python train.py --n_layer=22 --d_model=320 --n_head=5 --n_kv_head=5 --head_dim=64 --d_mlp=1280 --vocab_size=16384 --activation="tanh_gelu" --norm="layernorm" --norm_place="pre" --norm_eps=1e-06 --positions="rope" --rope_base=10000.0 --rope_fraction=0.5 --qk_norm=false --attn_scale=0.125 --bias="none" --tie_embeddings=false --parallel_block=true --init="orth" --init_std_qkv=0.0232 --init_std_o=0.00349 --init_std_up=0.0232 --init_std_down=0.00175 --optimizer="muon_variant" --lr=0.00516 --lr_mult_qkv=0.4 --lr_mult_down=2.0 --beta1=0.95 --lr_head=0.0061 --grad_clip=1.0 --warmup_steps=200 --schedule="cos" --final_lr_fraction=0.0 --batch_tokens=[65536, 131072, 262144] --seq_len=256 --doc_mask=true --train_tokens=690400000 --steps=5066 --dataset="wikipedia_en"
MLP neurons of a small language model. Each row is named by its layer, matrix (up: input weights) and neuron, and shows model dimensions 96-223. Each number is 200 + 40 x the weight over its row's rms, rounded and kept within 0 to 999.
Before each neuron's rows, "fires on" lists the tokens most often at its 100 highest values on Wikipedia text that the model never trained on.

fires on: "and ", "/", ", ", "t", "T"
L14.up258,188,139,237,188,204,239,197,191,167,189,172,211,146,135,155,212,228,332,221,232,223,220,173,209,165,135,218,217,158,257,205,196,166,148,197,150,172,238,183,282,173,189,195,223,182,263,193,250,201,193,177,253,221,169,196,233,234,171,219,157,156,268,199,201,204,222,180,218,211,229,190,205,102,237,287,270,195,209,222,253,225,200,196,135,218,146,220,139,211,122,249,165,154,163,185,146,258,206,169,264,249,205,170,181,236,228,182,231,207,220,191,227,113,244,237,213,157,235,230,249,178,171,204,246,169,218,196,172

fires on: "| ", "be ", "year", "his ", "(", "= "
L10.up391,104,186,186,223,205,209,132,210,237,217,160,222,223,156,229,216,245,230,191,188,189,193,228,285,187,256,216,147,226,189,129,224,174,229,245,225,158,270,217,152,137,168,234,195,202,159,174,197,180,236,146,103,255,174,230,199,174,166,206,178,202,115,231,193,226,172,169,107,203,165,183,196,174,264,237,238,217,223,125,223,233,194,198,193,250,272,128,129,230,186,177,277,180,207,181,249,270,196,225,245,161,216,196,211,158,221,257,268,203,202,204,174,284,260,179,234,202,188,242,206,199,227,191,181,216,228,190,197

fires on: " ", "10", "11"
L16.up23,230,225,130,168,199,188,149,224,163,189,162,235,196,152,213,122,141,181,271,202,211,246,241,243,157,262,226,149,185,248,213,194,226,180,193,267,243,284,234,164,187,181,199,227,189,177,203,215,193,225,145,184,224,166,193,256,198,226,187,188,214,255,201,256,208,271,164,199,176,199,150,179,154,141,222,165,207,259,202,200,195,174,193,96,118,212,204,114,256,156,211,187,242,196,114,183,109,191,210,297,152,195,229,198,182,174,271,161,149,273,81,138,135,176,200,227,186,80,193,170,200,202,260,188,253,175,189,227

fires on: ". ", "."
L7.up580,158,227,127,265,237,200,209,169,245,96,209,150,169,253,105,168,173,189,265,247,174,272,229,172,169,232,201,221,230,218,185,158,210,205,210,254,127,170,207,193,196,216,233,200,219,192,199,152,182,145,213,196,210,128,193,210,245,154,197,220,159,237,174,222,273,265,212,177,215,156,188,189,191,154,211,226,191,211,273,225,246,166,95,269,271,172,243,173,225,197,198,227,236,262,207,152,174,174,206,235,154,215,213,155,298,223,214,140,250,256,82,202,210,261,242,237,219,201,224,159,113,184,217,181,261,143,188,215

fires on: "As ", "as ", "| ", "Time "
L16.up31,180,256,235,219,265,203,150,175,245,166,218,209,216,235,278,221,196,271,171,217,187,232,240,201,220,174,234,154,222,157,201,252,241,258,225,210,177,180,233,215,218,170,168,213,163,162,290,257,182,213,258,199,232,155,135,255,180,184,269,275,250,212,231,216,190,232,241,275,220,227,261,225,161,234,165,109,135,220,191,215,151,188,182,188,253,157,166,197,199,153,201,214,181,140,185,143,146,150,242,240,191,214,200,197,193,207,233,247,196,217,144,198,176,230,212,187,142,156,190,257,237,175,204,226,170,156,240,257

fires on: "a ", "1", "5"
L12.up620,176,145,197,271,254,275,186,226,180,257,160,235,203,226,246,201,187,191,290,191,230,189,232,211,219,204,166,229,183,174,156,260,249,143,184,190,191,189,134,184,214,167,174,223,223,154,266,99,274,182,187,193,255,170,288,211,88,171,206,209,247,166,218,204,200,211,99,208,233,244,197,145,163,171,281,231,212,167,229,165,232,232,155,104,215,206,292,165,226,197,245,172,226,167,215,273,211,203,267,242,221,184,195,209,197,151,178,184,147,163,241,287,199,255,225,164,222,212,225,176,176,166,155,127,156,202,208,106

fires on: ":", ",", "′", "/ ", "of ", "°"
L16.up581,172,132,174,250,193,186,187,219,254,174,188,237,168,169,228,165,262,201,192,186,206,153,259,226,207,278,195,247,202,103,194,186,214,211,249,212,157,178,229,237,231,207,148,176,233,212,209,195,174,182,189,202,182,200,238,182,187,189,236,197,272,230,217,175,236,150,266,141,304,145,147,241,160,178,139,163,200,197,225,188,114,188,170,162,211,172,172,189,208,197,166,200,198,235,130,198,241,175,138,215,172,176,203,229,247,203,154,199,237,195,179,122,198,225,256,237,154,195,201,152,255,239,227,239,177,63,202,227

fires on: "=="
L12.up1225,165,218,204,257,214,177,241,262,227,203,226,160,302,222,178,184,250,203,165,179,239,142,284,256,287,218,150,173,256,181,191,260,183,289,167,183,250,202,173,241,204,115,159,237,210,198,180,220,234,183,177,170,229,196,165,245,164,202,192,158,162,176,238,202,141,215,145,220,196,285,196,166,195,216,139,233,182,251,250,163,153,228,170,131,219,193,191,259,209,231,180,160,216,286,257,215,160,240,206,107,121,232,168,234,184,189,210,179,160,219,190,204,235,177,216,237,232,207,146,233,191,243,157,173,223,147,194,162

fires on: "==", "Born", "President"
L14.up1066,162,246,166,238,172,177,264,185,176,248,236,188,201,239,208,140,249,206,197,201,150,157,204,205,223,211,272,193,231,220,123,267,191,260,200,203,239,193,211,270,205,193,150,229,236,157,199,213,197,131,212,216,185,244,254,209,164,201,251,237,184,162,258,194,200,218,168,229,143,191,173,184,189,202,158,185,167,243,210,200,168,257,156,229,157,144,220,222,204,165,125,215,178,199,241,167,97,199,148,213,173,143,98,198,194,233,185,244,192,143,219,248,206,221,272,244,196,187,186,129,196,207,240,205,206,181,219,273

fires on: "| ", "7", "9", "6", "|"
L16.up48,181,139,193,232,171,203,96,231,178,188,181,125,162,102,305,113,166,240,241,183,199,279,204,220,234,176,198,211,164,203,163,179,182,152,278,149,179,201,165,156,191,161,195,232,220,222,260,164,176,307,161,163,181,222,171,165,198,182,260,248,165,154,175,146,239,189,247,167,191,182,235,209,239,260,196,209,222,248,169,299,247,131,268,165,147,240,255,150,192,183,173,260,292,223,161,216,195,158,212,294,210,187,195,225,230,193,189,190,242,242,128,146,200,220,206,278,259,255,172,197,229,249,195,198,190,266,156,285

fires on: "a ", "- ", ", ", "G ", "con", "A "
L12.up1228,158,190,210,253,190,240,208,240,167,298,159,237,288,196,206,126,214,229,219,209,188,196,228,205,212,92,260,153,179,212,83,139,188,201,149,160,194,261,151,189,245,281,176,160,232,172,188,141,215,195,163,192,171,190,219,182,168,155,189,217,177,213,230,207,223,223,95,208,256,232,138,153,157,186,227,242,195,237,181,227,180,215,108,205,145,190,203,158,157,219,252,245,234,184,281,215,232,163,262,260,211,185,251,202,209,136,124,232,275,243,201,168,253,195,205,80,197,240,217,237,170,246,209,134,191,262,235,141

fires on: ", ", ".", ". ", "in ", "file "
L10.up266,158,130,195,231,249,188,230,164,209,250,215,222,78,223,207,214,174,174,215,187,209,166,238,209,191,224,143,194,265,189,157,198,216,201,197,174,191,177,173,195,140,245,219,245,210,125,144,233,155,162,215,171,207,170,173,228,271,231,169,236,219,200,215,186,234,211,214,219,211,173,247,249,177,221,257,116,163,213,169,239,277,233,130,226,210,186,168,159,166,131,203,198,242,284,246,229,215,165,217,154,189,237,191,166,182,257,210,170,167,257,161,169,202,225,245,197,241,184,222,200,132,195,231,177,183,182,188,242

fires on: "| ", "("
L16.up571,208,193,197,163,262,153,144,146,217,186,135,210,250,206,196,141,213,214,113,163,268,258,277,270,177,214,131,195,239,192,124,178,160,215,210,172,157,158,150,258,148,197,185,205,219,228,180,207,133,269,187,157,196,173,146,240,190,165,173,173,141,145,240,183,271,158,299,140,178,206,197,205,190,226,217,130,188,157,203,195,188,115,194,247,149,211,212,211,246,206,221,188,248,183,243,129,179,236,213,227,230,206,262,134,201,269,221,144,195,179,237,221,230,159,217,233,242,184,159,213,304,185,138,223,184,230,208,186

fires on: "=="
L12.up261,142,174,147,282,148,161,232,256,190,274,234,165,276,174,91,208,205,143,227,246,225,184,246,211,237,227,110,154,202,249,181,235,266,301,218,235,205,224,225,207,225,130,172,241,155,148,168,216,216,170,231,182,226,215,245,263,145,244,149,192,205,162,251,209,156,193,200,233,195,229,134,193,259,237,222,203,169,250,217,211,206,153,208,204,209,168,216,240,279,215,146,192,175,256,214,192,184,183,189,261,161,149,220,161,186,149,174,199,142,170,201,167,181,186,236,222,292,211,209,192,203,160,209,228,223,194,233,199

fires on: "| ", "= "
L16.up486,192,208,243,233,230,217,215,174,270,174,217,186,187,207,183,214,227,153,153,199,210,211,216,260,192,152,130,166,183,204,142,209,178,231,251,110,198,199,172,194,197,191,82,261,164,213,202,188,206,273,162,213,227,158,165,209,172,171,309,246,184,204,140,272,220,217,178,193,236,265,181,221,189,222,227,201,252,130,235,224,172,232,168,236,209,236,235,155,202,184,263,167,257,200,237,121,232,149,212,123,236,225,132,184,159,232,225,159,187,226,184,137,242,209,185,185,149,155,112,157,227,202,75,238,184,144,323,231

fires on: "of ", ":", "ab", "es", "a ", "o"
L10.up682,184,235,161,243,159,236,245,207,173,214,177,187,197,266,185,217,213,247,195,236,158,186,175,231,176,256,237,174,252,171,205,210,166,228,228,201,171,177,197,232,144,214,191,244,246,138,191,244,162,281,152,236,217,267,170,212,175,180,137,253,243,173,242,236,200,200,203,158,231,239,188,151,201,244,223,227,189,194,284,185,210,258,144,212,164,155,167,266,143,220,118,274,263,204,245,136,215,133,232,206,116,164,180,237,253,234,225,285,298,133,141,226,211,250,264,141,257,201,195,256,213,188,170,125,225,219,202,261

fires on: "a ", "one ", "as ", "an ", "some ", "that "
L12.up811,247,230,250,197,238,205,166,129,218,279,127,264,191,189,231,284,199,197,243,171,167,231,218,190,232,162,197,202,140,244,257,258,172,133,181,216,220,240,164,134,275,177,244,266,201,173,215,137,180,201,240,275,246,194,260,236,209,158,228,197,163,187,194,184,208,210,227,126,188,205,155,123,186,245,250,189,151,210,210,226,276,219,267,209,296,182,252,208,183,198,265,253,240,220,129,168,206,207,211,223,208,169,166,250,177,144,183,182,212,188,243,151,173,276,182,202,201,215,204,200,177,176,165,242,130,224,166,99

fires on: "and ", "to ", "/", "up"
L14.up1214,236,213,255,193,182,181,212,253,146,221,188,242,158,102,194,168,212,267,172,151,227,158,159,173,134,214,221,174,239,223,220,263,176,162,197,149,190,236,160,200,227,202,240,183,154,200,151,205,173,208,178,224,245,206,184,290,264,158,210,178,227,218,173,173,137,198,205,218,148,182,207,138,175,189,179,277,230,165,270,156,207,211,240,189,211,76,211,249,206,198,193,216,235,190,226,125,239,193,171,219,180,228,181,224,286,237,248,204,206,175,180,281,150,241,293,166,193,240,219,180,258,213,172,101,221,151,158,157

fires on: "=="
L12.up239,190,157,210,271,224,159,199,265,199,193,230,202,223,132,116,164,195,189,240,241,248,201,170,312,182,246,179,163,280,182,133,292,139,294,179,238,277,202,185,225,205,210,150,276,177,237,156,208,226,208,169,194,257,111,222,336,144,185,176,191,191,190,213,199,189,197,212,154,203,243,173,179,187,257,126,251,203,261,247,227,117,200,125,215,255,157,227,279,183,190,143,189,199,266,333,179,179,151,189,194,150,190,157,205,191,115,192,224,168,131,193,210,218,204,165,232,256,182,200,189,191,158,130,168,246,197,247,211

fires on: "/ ", "| ", "Succeeded "
L8.up1218,210,222,173,236,233,187,118,133,222,260,173,215,236,157,231,187,235,263,201,198,253,227,222,239,186,195,151,283,235,196,142,202,268,192,247,207,148,131,193,190,203,173,116,218,252,191,211,181,137,209,186,99,201,236,209,212,193,175,255,219,294,179,132,255,204,218,248,204,229,246,225,255,201,171,229,159,286,231,163,257,126,175,167,217,135,176,248,163,198,174,158,213,250,261,179,164,187,180,286,193,169,176,247,199,185,219,245,187,195,212,186,162,187,201,223,226,224,183,208,172,223,243,222,179,167,90,245,302

fires on: " ", "th", "k"
L14.up433,170,205,167,163,199,233,265,178,204,214,171,281,211,201,147,121,214,101,190,212,246,157,236,263,201,219,232,173,175,236,209,195,183,151,202,220,200,242,236,209,139,185,195,189,177,237,201,164,124,162,180,161,233,189,185,199,217,212,237,186,172,190,256,206,167,152,233,154,198,238,123,159,187,228,223,214,256,186,143,234,168,198,170,173,188,188,258,162,196,159,136,222,275,197,192,195,233,129,228,241,207,188,282,337,229,175,267,78,175,188,195,172,282,197,231,247,207,144,256,197,206,201,240,210,160,203,177,237

fires on: "=="
L16.up716,172,238,167,260,119,225,239,191,204,197,312,227,271,226,214,153,174,168,220,253,282,187,180,215,177,203,170,200,242,176,193,217,183,214,201,193,220,246,180,288,153,256,104,250,294,234,215,260,199,123,169,159,178,196,168,231,181,185,115,217,194,226,209,193,218,140,196,304,121,233,170,229,196,232,145,228,211,204,223,221,216,195,139,223,220,213,132,197,254,240,88,217,220,250,209,152,245,166,153,206,191,176,202,142,250,159,204,166,152,160,94,204,232,179,180,262,255,195,187,190,253,141,125,225,237,209,229,249